From a checkpoint of a small transformer trained on Wikipedia: rotary positions, biases on query, key and value.
MLP neurons of a small language model. Each row is named by its layer, matrix (down: output weights) and neuron, and shows model dimensions 16-143. Each number is 128 + 32 x the weight over its row's rms, rounded and kept within 0 to 255. Numbers have three digits each. A neuron's up and down rows have the sign that makes its largest values positive.
After each neuron's rows, "fires before" lists the tokens most often just after its 100 highest values on Wikipedia text that the model never trained on.

L4.down123:191159140120089177152111109124102183163111131163105143082158118081105125129074096117150119153110188135169140129156116132131193115131115091186153139179143113149154115194087114080155128133158073142184078114112121102111086136098148132141136123166100178105125169114113131169127141137168129178105169139103116174180090173153095180155141122127069175081134162152161126160128098170143188105110
fires before: "\n", "The", "-", "A", "T", "In"

L12.down335:181149108178136158013193135110095131086118168099115120164108091146121164124105090172088160086142117117137118104141147089161121102076098134168084138142152081164154130100144109148080105154087109093106108046122139128116103177109110115164130179147117112155131089154091159095155115108138133150194078189102170090164153140116143097087120141114076094138068159107141133133152120133127102098081
fires before: "7", "8", "6", "1", "0", "5"

L9.down404:125097108128140087089127132086102125103107095117102108145000129155127123151138127134135098126167109179106108158132151125064123085125128105178105130094137112151138145130132122099119130154098169126105141085168112142121106142139150114174156113240110166148088126198098143126146128137067143105095156143184085074138121182110076111098161126086116093180170112123093145077205142089113152164135
fires before: " ", "\n"

L10.down301:154102101109144096160137139102136135158151150098133108111112165175101131129125087158158161152184077137181118164128140082058151141120130102140139160146168123099148143112104119129127071147108143135162126119177159119176088122114128108159168137155156095132090115142119176162089093083111121176185121163185161090125154112191109121059178158144118121165136143195135054156089061094152168061189
fires before: " ", "ce", "s", "a", ",", "t"

L7.down180:144131145108104098146112124108158127172126105173089093134155176143146156128100121114094080083133160128152133129110134153184120089158151132117117092151118143076127178143094154084082105157121093125173122096116117137117128127123074081171170076138131155164148097086167120106107134096103091138089129084133128160131156183052140173099131116095190134119130132142097053161126120104107154065117
fires before: "\n", "il", "p", "E", "pl"

L11.down405:132102113155130095176141099077121137184158120110124151130076126185132145160125158178136190193126153108144079091168096157201132095112137140134101166111161115111161094115135143151087114106096099157148181114179164137130187174183109101079088186108181132122130167122127128099140094164145115079091127093118104176115144138073159069114093133084103210136187107125130135150090143113150141125073
fires before: "\n", " the", "|", " in"

L10.down330:160135120160104088110150169162091192095071139118125156106089141123065120084136118075088151083149105126206126138157149164132125125124144184146168171154143118130139110151131084125116160152058109159066169139162170109126158178074117070121145157168108138139150088139142080142087081124153089220157091115148190152116162164099100105134149154109189091138142196130105122174081124137118099114151
fires before: ".", "0", "2", "7", "5"

L10.down383:138099086120113112110099085076125157145160079144135068165154151119121092134156092164193104134193146072201089123102119108138126145121173142179115123165085180096133173108136098133122072068173123139105147101132150136085122159159114094094110080130151157176096155122146131170073110176106101127122105120123138111122084080095091112146093091132132097106137125106095144140143161135157044160087
fires before: "9", "ed", "8"

L4.down6:156126166125127125107093099067148094131150113123158118119187143149136108085095165165108134163152120148113072161101093118138114120112139110083176173153108100123141092115199147102102145147091141154123104109054170091195065159151144155101169117080152135127082203075145097196099108144073145099123162108086193109124165105158099147172092139175093127175168096136144106093112093144115115166123
fires before: "3", "2", "4", "0", "5", "1"

L8.down406:135144169141168130136074087113127089178125137103065128142163045103144149096130121112102086114098088139114103127141067163094140120112097184122134131143093086060155119139095102112136149131101149135125121135127125130068142130145146084100108051145123152118100155126133193158086113110186132152172158114116126120156109119131155157167092150142073148056126120161171080133094128182179159081130
fires before: "ure", "1", "0", "7", "5", "6"

L7.down114:146167110136141098145097124190076111166056084157099100152158072161157150114102058151122086123156176207133113120142107158129086150070117136148176145131100104107070088189131090094149128093131136055122114130153102103103172134161117097187137139131126071117175129108159126139127145096120145132114141120123145154148118106099079166111129057095094109074166102161127191111036146123141095121157
fires before: "1", "0", "2", "al", "\n", "4"

L9.down146:075125094121111110160148100150126084147119174067077108140212147177149092133197100105104163134136074144137114100123148121136151182132121116135122185161119143198159153152184077129121147159075150171128045166164098071140166116120080165123080139153148145123123098131124109140133091159138177064153109116128115126088099121139139149078129078145109112099143154198136128075174156099119138100119
fires before: "0", "7", "1", "2", "9", "8"

L8.down133:155154158125049140119091100054143172148096110131136104101166121171139088103112104172132157143096169121073156125155068119107088119136173182118120106099135143097142123125166148169153107077170094173165188139115140095115160134137135164100116152117108163198142162170220094111150120136064177106121192121127109077139097121071150199108120077116135135101100097116139116070175168140100140076133
fires before: "ch", "'", "um", "th", "qu", "al"

L6.down74:116138106102078111119092137107153167156176162094108112117058152122137136154173164200127102155179126125157113111100089140147147108141149115095189121080136155146132134133106091105129147104146113159111121143131107098143094095137199022175116128134135148117142123124130159142140120137111161128120121172092107152094122108136162094139095110124116094145208123089089112114184122094141124140130
fires before: "\n", " ", "al", "s", "ed", "ing"

L12.down187:110173147134123135171128102108054138111088063136127110142150121091114067145155131148137108098176133145168145152128176125074128123178127154124125188096119069108148076125100104093136183156116155164148167049142134153121150117111155127102056145126112166123189149054102101122127226109117149068114130081167197148159086167110077098161148123105179149176137128136115168150168183114111135114099
fires before: "0", "9", "5", "2", "3", "8"

L11.down305:133048072075105161126166114049125178108110161106137176087058134115100162116156074124128124106115104132077116109138171104207177096089157182137088101163161107112143131153167162115112168109079152121135091168120109117178171115131172075151156131213110101159165120072141129150072154104150079142101102180202122101124125159155139123171169116100136102145132150157147085130145156130183110127142
fires before: " a", " the", "x", "te", "ted", " C"

L6.down346:136169103066185157114165143104171089096111093211121137096096192165161153150121133156116096136118117138134090107101154105147074130132167151078107140080139162147140105123118107130075157112150129141130186153120178112164147111073114157081149096153147107111187139121095105082106118152080127087080096117117125093131142116160157127163095096146111113152111039157121172140147089072116134081128
fires before: "2", "1", "9", "0"

L12.down197:144116218130144114212071115142090187106173133100096163133161177162068088092137138121128193130146168126143098149163143160153063152165148199151162124135131135094094138201104129128162124046103160094109159118087119158107171155141143093132177142125128094152154174077122122116166136115150122127133131134064176151112127100128134134065112111101092120127159134058073108049174136120090106081142
fires before: "0", "1", "2", "3", "6"

L6.down286:172138127119143119131153086112170168176105100108118130203137115154062169166118122176089098123158128163143089116123172194133107139195141129143142118181134081113139131129133136140093138174180105153130117132163083141161160131149097157087149121156171138143097124063172166146146061147163085201101194101102126106094152206092087111106062161102134101099163121074147125168083143159124127141117
fires before: "\n", "7", " the"

L12.down224:122148098189143095123160147148120141150143189145123131122098119082108104127175095128121114050158124105116156141107061070117149064220173121117102084121103137082132150140128108121097163140123158162094108102151039140097155113128146112093126110126149126141064080103190085118128160116132149140148131154105180170082124106120146080118165134122135127217186118138161180132134114088105130143150
fires before: "p", "port", "per", "age", "m", "ag"

L11.down11:149090146078095170137134129022146184105191153104118099123046081127179120151163119131070091111152175114160093132089093064114191126148136133183149083105143121171165104135080042134125125159118106137130139097146138138127127199121118113156118090163117136143139151149073127120157087094161140123138138111068087089099149153124168147109136091180146126088141152121168188141128057121102136065155
fires before: "age", " the", "ion", "ed", "ain"

L6.down349:113134096143129112135174164075086149116113148107122086161109128128133090170179060146145142180161113115175126139130126098156153129136117121127137097143149150147145129078137164068095094137154115038100149075110125139081147129098120085154093140116107138104106154169168088116158164127148150124133072077142112127129138043165181126096086158129091118118103113165137084180090148144174113064103
fires before: "y", "ed", "ing", "e", "ies"

L10.down220:157134143160086145105086095077119071150097064173124165127148110119135110118120108083107075096164147075146102137158113124115102131100138157104083102130167156119179103086077171126130094116099148092147063105100037083110116105113072166156162121159089169128152105176121099157096134183104155158144121142138176139144041110130108142203101114148125139123183156094135163099145168141141105148141
fires before: "8", "7", "9", "4", "6", "or"

L9.down149:157077107095169115130116090148168129164135133123081093070117102110136133107102147127107154121059125086173119103153087109097131086152153157155127118148101172135140101201090096161072087135182127113128163191129110133118145137156120179127163148174114135118183151112159156108164113090160081115085130101142112171076080163139152094148139159125110160169165130123117098098131127146156147109117
fires before: "ed", "s", "ld", "ing"

L9.down161:114098118091140130159129074147146169126176055171122062079134146104151082107115099170173110114115167140180105120094111155131153089178173141185102091156088131158095143100116163111130049091107142113142115113189148108097106146086103180192104166106103141160117120143138119138080106068103079153168116108117072066059106142140129182131163128122159167156144142076118142157158122095122133132127
fires before: "9", "8", ")"

L7.down222:125077129096133119169124101139138129102140133106078113167148117076096090142155086167101185119147094170117146092139187097096064188127145174050180104153177094135099113136099129123105124171152119138172058090106139184163094087131078128159137153112173122156161139066163160116123119154113110113138112099118088138154121080157124086126140190147150152123165093088132124124075202114161114120143
fires before: "|", "|---", "\n", "|---|---", "ary", " |"

L4.down430:094115123168146135118124154190105113123131094120124119152083126158136174148173126164128136159159164179135126107165108155109133083146193147122044115096176158141138108108058137147134213136157088155045116116165131122045142102130090187144123135195126151101078097100188108179127100144117186109159121126097129095129093129173149092173120152103139088174176119164132184126178147133140125096116
fires before: "\n", " The"

L4.down439:119144147132142114085126129086077084113213089078145146087083142121145124127144212106139157120101177137156155068203110135134100152120134168095155116102076146148142105168095124117134106155075116126122136194119160146102124167162125143149070093081133061114130161113058190170145166112149157111084148126186135134137114126117135099109143116142146171113146058093073105145104104100108124166124
fires before: " ", " the", "gr", " a", " this"

L4.down428:130124120066087168153129075191127115119157178125175173106203159134045128115148149128125140143165098127129088111159080097156135063109146067154081193156136145130073162120133144082140116113115085202106084132100146146138140200169087099126171118111141076180098127134114112119152075076119191096117173134158166151111146112130110108154118122118173148136157087135162107086157158109094118125092
fires before: "9", "8", "7", "5", "2", ","

L12.down376:090136157132124132125140120140166117152102149145210133138119156109137184113097167150119138109130146179164072108067078155090095115128162114180188123067105109158168147075136133140118192071098118108135146173158145125142146055125141184142171101110139149170130104084120170132119167134153182174177159092131145137127161137115128145191166188117127152126155221060138135136131203084122114137130
fires before: "0", ":", "iv"

L12.down189:126068142182138153045197074106160138081098094159059144147054138139139165153082134143124152126142105107145146138095179173113123082171157156138105153131165109127112160137089134148137119150126085155053119000157127159155146146139110068141188145182124112134122159129138152115056114151177129162151134112183140131158120106122154131119090108098144097117146154145175122133131122094096132175118
fires before: "4", "0", "9", "6", "1", "2"

L10.down296:166143145104071193109109131071087190113186095080113147116097130124112095165156139179119101105162057160110143100172178146109072158160104146147133204076118145145201112049136162123066127142146097168145090093083092140139110133101105127077099154142110094132090123177112151098090159126153106144199134172160124180114144156112073118070102142126128160178120138096134109099115130127108087125186
fires before: " ", "am", "all", ":"

L12.down88:056092120141137121128141091117126147150165124105115173143080188147150169140154157143169139176130186109119167134112097210110069094166155145106103137130106145101076127070099146179131155093184108136126148076125141146173088115176112116033160149193100119085151125104118162110131143115141110116170122071109183146137109153132121082085079082142129104170181103161139171122154170143044122056064
fires before: "-", "|", "\n"

L8.down186:189154177076148096134126107104125080108151083130141076170173113170115161111056112165135119122177112150157106114085097116099143104155125071078068128101152129121127109174175175137114196123163096130131147079097137098153122135146119123090118148148153153056083136101135114117111130151155092104107153083162166143176146199123141110190084078120115133186120127121148157187090108121147131067116
fires before: "1", "2"

L4.down152:153150094105117140133104163133149101092152112155142136167223090090142097150125144128171162106074166074186097108129156144117127146112069104121090104143122132157094138162201125146063159107217055143118121089180105121078097094093090163144196159089114090116095149128123067115121078151142117085171151120142165112088105145157079121107119113133102156179126134106112123114092056131130118125146
fires before: "il", "ent", "uss", "u", "ern", "1"

L12.down89:125126178165151137126197092128129132163145128168073134163000109153117128127128091131107130130126169121113151105118161127170124160117145108138123181145142090093139153110135105161100135102118153121081127154149107134159071135092144128135123155227117141137080112103104155163174107145157147139203120152107109144126164147109117122087156140119121137143165100129160107101191143150133156116136
fires before: "\n", " ", " M"

L9.down28:125151122144156187113090159121144087119168169163123128118132129117147138100145122165116146231112087129126106139105128091090169077217131165101107075118132153086144141174131156163173095081127137152130159154194132101120130152112121159104113184090130111040128137095136074147103195159130117070133093100174102148144184137090127092121123168140065150118091112095174099157164151106165128121150
fires before: "3", "2", "4", "|---", "|", "1"

L9.down23:091127125156136142133079132134150131088110090071106111134172080123090119136094146142156197092115160120148151113133126112150118106133126144102100168119139109119148117062163120102190194178052147103142052068141101145134110139126181154106168131145071091081068094144138123109140139150072125092084139124110140109195148162145117108155179127105031126104163070103130146196122131172145154131129
fires before: "1", "0", " |", "2"

L10.down295:124127136121105069095165137171139169153125129187109140122110159128110123103083143148093116097138136128121114105162108145154153109147117124116099109135129107235124100136132131096054142090179117104079133127136093087175194114161125087137127125168135104127137130198108186171170123109096107068094165124086120120137142158181188119154103133122115097139170113073087195162168080157078136140150
fires before: "-", "\n"

L4.down37:152136121163085182132099115066079190151089074115139174150101121139117141130083163094063140143127109116105137173161177076124161143104136145141110166085107097133120101138153104106091151104159134137152164076090183106152167140101181073119106132129102134135120081099153109152135138114140096140208120049116113164170105184160096186100136156151100057128110112052184063082143140126060150128166
fires before: "pe", "ry", "'", "j", "at", "ch"

L9.down188:135102181079063136142162157141101150125133104172091172166169120075123098136165128094141128118107078114114123192198113096126117159157113119141169073092179117066129138129174103079036092157131148114128169158157130117116154156111144169138130136132105063168092125100107145185103116150113134094078065115124140106183155150156163165083180123144118136119126140150158102078119095158084141123092
fires before: " a", " the", " an", "ia"

L4.down291:117112113140184111136136135140106097096147138133153155184131157132102155164112181111196127108123146191089093152130080130114101092151213160127137058123189197098137157115135170194102163068130119133093188157170154129193118102128147163198163131115170114135157083142110123116125148124077190131160121061106179156094157159074135082131064137112151098098106145073155124121108118115102126087154
fires before: "9", "0", "8", "4"

L10.down304:102092094138101149094143167137170149117151157155135130157122074097141172142153061134119101161084119132140183113161103117136154103115131117158088125115145153112194067100127171161185122136091145152119145079093136108146133137120169106138140203100101129033105141108151114162120158094197166103136088122156151088100122112131167138121162199125112139107143070132150071167125146159070125085108
fires before: "ed", " the", "er", "ing", "ation", "ative"

L12.down138:150156117153117101129107166088066177101148122084196207190165134055132149167138096128117099083126130059125076140157054106114187113118068066074129179153104123139142064099113104148116191114112120095153143108154152106136169113105130146124110087139122098115161149076179143177126204147094190123114092119175144145135129060169117159081128108116090150126177103115132136166116150060178155076138
fires before: "ed", "e", "ing", "es", "ver", "pt"

L9.down39:137083134083101139165110152121118112119136110060188144133187110115118132116169156125171214130152120093125073115089177116107145125104159167132086090108193059166116107152142119114116132139113086126120090133097111116161100054079126173122145157145125104186095162063112135181187130100124167173142177152132162100097111067129121105097149109142084122091112161139164122108156129125206169157163
fires before: "0", "2", "1", "ad", "3", "4"

L11.down14:125161125096103096044142129159125070149166143126095075168205129092130096121123110125144094081155122101127186145093121095135195108141153113107148194142099137154090110132169154100118101082132174118133121155149136164103155101165084156133156141003135082162129127128132120150152082102134191102122164125149150127138117148049136122136141166157113117184162092143110155111141064071106111116172
fires before: "ed", "e", "es"

L11.down91:127140121085153105124177125130112105120167182114113095115094119098127151135176097033102098123130107057101081117157114141162131164142080144091140065154125116195125119192161141085202116082158211131162114089120112139166161162153192125159123172145151113096109151084124113128138123108174144172115082080125147093153100126141133052150104161124086157131151164142118103142202088179155194161110
fires before: "2", "0", "5", "4", "3", "1"

L6.down439:193124110154083140201084138182122156097135106086154123112163121120165107166101157165165088134184124152181125161185152185101192168129175103139115114111154155059163124122087131098156159167150172193154187103119139119157088168157098138135161131125096123076126096171186110111120164077098111159123087144142179152141171101094113081130120138086205103184169112136150083154112151115147102134156
fires before: "s", "\n", ",", "c"

L10.down259:155131151089031133148097113071142163126124098088146032108115184145053117118143143100100208145162164095119103147076126127100094197159123147078094159160100077150146130124105078179142144089086135165130115068091147106128090093116132101083175140113117107102161096159130149104178090162164122148101106079149122163121124105091175092126155153083123116136151127147121132155084144153129108168155
fires before: "1", "2"

L11.down38:142156117129089214025194139121155125121150129101113078129198097076179119145132056144110143071130060130097105106139174129125083059127117153148086146111137153081083102159121095120142147149135134159139114072156130136139100154121139132166109131138123077147161128133126154142106104152167185138137077128121170133107091126108141110155174135137148091124126094141100090111108124121155152139126
fires before: " |", "4", "5", "2", "6"

L7.down132:099122122191110177115144115188084145172107165104126113044154142125096153059126161154150141137125115079114117101179141043107128115157117130115096096163128155174153122113149105121111150093085130193105182122199129126192098112119102146154130151068098117116115136131168109111097149127165098037096160151093137089174180157173128088072149085123165186170113063071109103141113153098081135063120
fires before: ",", "2", ".", "1"

L9.down145:130123137106100139161152156153188142080171069103115077115210126102129103155126165068120137138087140154153121153103117116132124133133104130123166127141116142147115136137147175141130123135085181136102168094081166083095163144121179072107143116150057122140096130121121084105082133139112168108149131023155061105121160132163166066064111140139110133143163100113151154148088191128069186122143
fires before: "2", "3", "1", "4", "v"

L12.down414:112099073115127063099185106096107126137112196153124115144138139106124157118136159138162180167132122101134160134137092182091057110157141130123153159150168086092205151135167137121151125124179187123127152072197204152125084111165110085139043130184102075119159091082156086126128135089164143132188135135133155136169115128129150132116109111114148126183105124103151120120143118109205147153135
fires before: "\n", ".", "-"

L8.down30:135177115077110110120162080125149125118122093087154201148097161121136128175128120167084140155141104134155194137107117079140107169123068185112139121147082070213113134135083121119102189144129147113080144150134194132094114108082125134127139158091206152133135128028164105119170180107119124103213164085166148122146105133086113138100173104072092137166171105104114086140115147113161144127108
fires before: "2", "0", "1", "9"

L12.down190:072112094079103161169107134171081122136193144113150113117176106101134086117044108219152151080092139176127143158171181073118137147094081152167165139113108120138144151114144122137129130176143118089155197110135122161087164119115125126139150161129058184132181143174099130179129134110063149139128139143119164110158134127117106128080143141114092100114204139100082117134152142114170134124099
fires before: "ig", "it", "ation", "iam", "ate", "I"

L12.down292:102074139134178122082172089138115127091121118070183095131094094131158110139138157139123170063055075148088124128152161083204147113151110114118112115164116157102105063153123165123148103148145132115157091124111170160116146139144101104189131126153221131135105141130107144158081116163118124202110080115146160148148114192117145089108105065163120100173158166104153155147076090124070145175110
fires before: "1", "0", "2"

L11.down406:107125135120109151114189201161146102125128130098123130121210060137123119107185159101120163176187107137120122143138162127134059171129136144078161187079106140109080069107143155100112100137110143108129145068139128102075092156154138135145175156117142135081119149085095118067136148180085144143151106149091089146108187190087163115099159097158206142107173161154164131197152113178174128111176
fires before: "1", "2", "4", "3", "9", "0"

L12.down45:063195125140100137080112138126114161129138131133104101158143072109137108150141134085144211112091136135137153130099127075104151137139125082166189155126141139118124130058142099102148131181174115109161104150075163129127158071125136126131150120113157167158133128179178148131086056080144118099121139117120141149090131125156217131092125164214098164149180110141182177158154123061173119084127
fires before: "y", "ed", "ment", "ies"

L11.down209:142132133117136155154128138127088163150116149185120124116098126108065138160158111114146095152138135089179184092131173156165144169133150100213108114163088158099136092125120108121112134137124157126150109090084165164054111111088119121118182105082095151130056074101216136111143140193128098118083151177140148106058142184122117168139137167101123069133160137174153173115084083128127110156106
fires before: "t", "p", "h", "per", "fer", "ist"

L12.down127:108140072131143116169145126091154087143181078151101197108041185066165124095176055117115175108073115114104137119129124149169127112099143182109123142148155127080126129160148160124118144124151141079092186135128138132117087097135106111079149130140118075166063123111169152162138118167113110150062141141113143099119128140184156154098153100076171081108114108104134105133093138082092153123074
fires before: " ", " July", "on"

L4.down73:156142169143139127084069116172123122122165135085108130161167109090151074115152109112099087169179159130189149091125157156133101171160097081115110160161112084164082097093178076134112143171076103135101115131158083120159085085195124135093151097127131102058127199163168140099128108081156115134119085152109132117129083182118070076115119088201160099129178137073122147132174127145137096128114
fires before: "2", "4", "0", "6", "8", "5"

L12.down345:152094139091117135159163116160095183111130088105066163171173183052127100124161129198175156088117130075118143151156099174150129116109143081127181159163134119108140141128171107120119133133116166110106130137108147112122144129109104088067106147158104078120138150151211084157114153176115089187109104121115079074065073098142150142112139118123092132131146113129152168072111114120128132094035
fires before: "2", "3", "1", "iew"

L7.down340:149116144119156165149191130105149150110128104138101124145147133113146140164114037161128133141128099141092117107108183120126148147117130157141149112174173099106117094092170109133145163141178171088104168104114197145141115165172116130149082148174122089143109119166156119134096107072134072116102131106087096121135149012160152150119169176106164147099076130144124169195113151139164105188177
fires before: "|---|---|---|---", "|", "|---|---", "als", "|---", "pp"

L11.down137:131103136126145094114132126075096089124155095147144104137088121125093118188159174152208238175109205083156112165105113140090095195118167087118118122165102163149115124134139140145135111140140096066134133105197181183156156126181155172075143146152081093105129131140103147127151115145193142104159133139165140094131062123199103138118189145124127069139133107125138086138079131194136169102127
fires before: "-", "ed", "s", "em", "\n", "ing"

L9.down174:153123122134115138124119127126126140155132129201114123174140168125136088072139090180129098156146167161108124159149049145130088062138109135153123125151072121128152082173129183116084180181133215098121109097172091070162105197100125129100161144192137170130157089150079128113145099116118099140161093159109144108106126107166136096091071188095093077119198155114135126146151132115126131086154
fires before: "-", "\n"

L9.down316:088111110133122158145142113105140099086143063148134079090058142164187113135164158102189140140142220118170081136147022116180187127183171130186105098115128137137136130126121151067104177151136194121114140165150120132108126126093130161176146160149158149140108147154126119132134152117138104127124102073111194085149089088126121188098146096142150125157106124102105132166100129086118123174186
fires before: "6", "7", "5", "8"

L11.down185:133156108083101132116142170084143142076158100099073099135083101110091118149155149125127162159150104074142120130123143154133106174159092091133167114121056065113151091061127125085090144097194140091147091067140125130202115102145147120096079153141159120124120114140148144097110130140124136064169155152155076111098099097093187117119158169111178105111153118077124095114181124122147138158095
fires before: " ", " $"

L7.down195:168079128091079137167131146152124111161131073094088181121178128142138141123069197118155142141154120075153143140071126138048135152125159169220167101106105157154189205171106130116108130140114084168145158145125141114080141116122181096086140130148102071142080188132113133124185144132099143182103147157098171173125131144164120142123082138144094191144092101100134164153159099164152137133147
fires before: "\n", "-", "The", "In", "A", "T"

L11.down93:083117098123127186151153144075093116045168130121095101103026165104147107100154097121103142062162106140137202128197164115112109159094125124122121087174124146154095151119180128113130106115117144138115107124149132122128185199148111127142118090192113078158130164138183152149191096160116187130102066128112115122109159140157110105078123145166183124117122085112115093080133129131161129110096
fires before: " ", " the", " a", "all"

L12.down319:153084121109144133092150110069177148132154160168125183050006091152050122156155084131111121107084175069185170084113129115111155151151112137109117115134167146126136108123077085113131112132090143138170186118138180114197135136104169132133114148126110131109135155098106160139108143126204148129116138104124112139133129159149144140117137123132145141116128109179136092035099128121154219139174
fires before: "ed", "ing", "iv", "ion"

L9.down200:170072155178178137156141069108110122159099142036117192164160154115158102183105093103101088085210140108110155100104152156047085111139103121155179134145131169169140113117156152137124079105103165155167149063146125159159159176146132130142156151132117123168088094138153134166134127149101069151147124096126149099125125139156098134092134158064072041145159139083136093109118143141117144107085
fires before: "-", "\n", "0", "age"

L10.down225:107152085104117155124108158135057104132141142123153130152185091123121084139135098121104085102052117164102085099134139157166116113099176162140117128100165121116096128145176177105124135114114134141140056052154077156127173115142103170123086127144131159117206082127112058168159139159133193113226069146077122087141119148168141136100134160152163116151122106119118122159131212127187181183128
fires before: "s", "1", "8"

L8.down291:136120142107145181142185154132111136161048121172104141178157122140108154152146142083066079145170136115194126150110071197124136113133103087152177129159131148121091068105158160134144096132215198062154149118135109141124127096109047111091102163159080105114151204114163123071140143093139106101070119182140150153095120186105056170136108156128125118094117169145158135150095150136116121148122
fires before: "0", "5", "ric", "est", "8", "2"

L8.down344:135167154059088149175120136068127168107122162141135099129110073152107110148144094132072102157136116138143146110135099133135062083082093150139071172088138103120118124079024125071154116090156089189106123141196090117147108126124157118144041137061083137119132117164112114099122162114129153150128131116138140132182109134172099141116097153068154112097108177110153117110167127143110064190178
fires before: "1", "2", "9"

L4.down282:123121164114089094120128100091132093078090155082155100182126168128159124092147138125178143139218137106125097151114120130068124140079145087128116161079069085105137110140142174101164143096130177076163098145097162092093129127173159122133134135141104183117186132098200176119092159203074165171118083131082121126120067094172075089169174123128148205131131148091111113108087113064151087123114
fires before: "ion", "ter", "ed", "e", "ing", "es"

L11.down64:101136147148138077191156085129051098142107171110150112151148085150136135136187168114110201112131129153148085093168131160178161122099184072080130092178124133107190119200139111126141155141081119084142118063127092115163198142119114138199143171087137139080141102124099128132173152188114157171087129123099096091119117142123134100131142120159126113110194117116164175107126104131131177133082
fires before: "0", " years"

L8.down182:181127155125069119134121101153073158125103199143117142132129085156114159070117165181088112134141143151172180066127140076068123111153187152177174118153089112136107136129136099131116120122084121101135103188118098100166179097110121121131102175151098074079197091128116165139140113159159127107126111167133165142142133126144184101143125122130115118114096165160147088119095109123128125081126
fires before: "0", "1", "9", "2"

L9.down158:085111123128125156136131137151158119081129168189123125132091134085180116021134095147090064142110141168135178129163135109098166118102092141139153159105157177150168124138158122203108123148114141149172158111138144149148185093086117072119130168120121175096180126090119092186146143126136176175114100129170179148140130100167068057112104110170093139086151068182166084079100108069164152039144
fires before: "ation", "ing", "ed", "ion", "at", "ment"

L7.down92:157130117120119184124127166172087145143107194163129112117083125120163155125118126078094093132162123143144141078080142125087068111164101106168112053127145126158177115129124136096154085119158113119104084129121075106118112096110082143153133134124079082095102158158106082068106114140185172145094083108107076158123111185136115178169169060130190129045108112121128130120085192112101044150104
fires before: "0", "9", "1", "2", "7"

L8.down413:183182130137123119174181073137128150100102140125120135153174117174160165123105167136121109162140114125105122097187122143110181132163200189094133094180127094121113170124101058118090145138167101102107165155099104149157114165151080167145148138136166107167171052155119214152128077108088133144096082153131137144098166153097164106128155072088116094095126191084132117146145093134116124176148
fires before: "\n", "==", " |", "y", " in"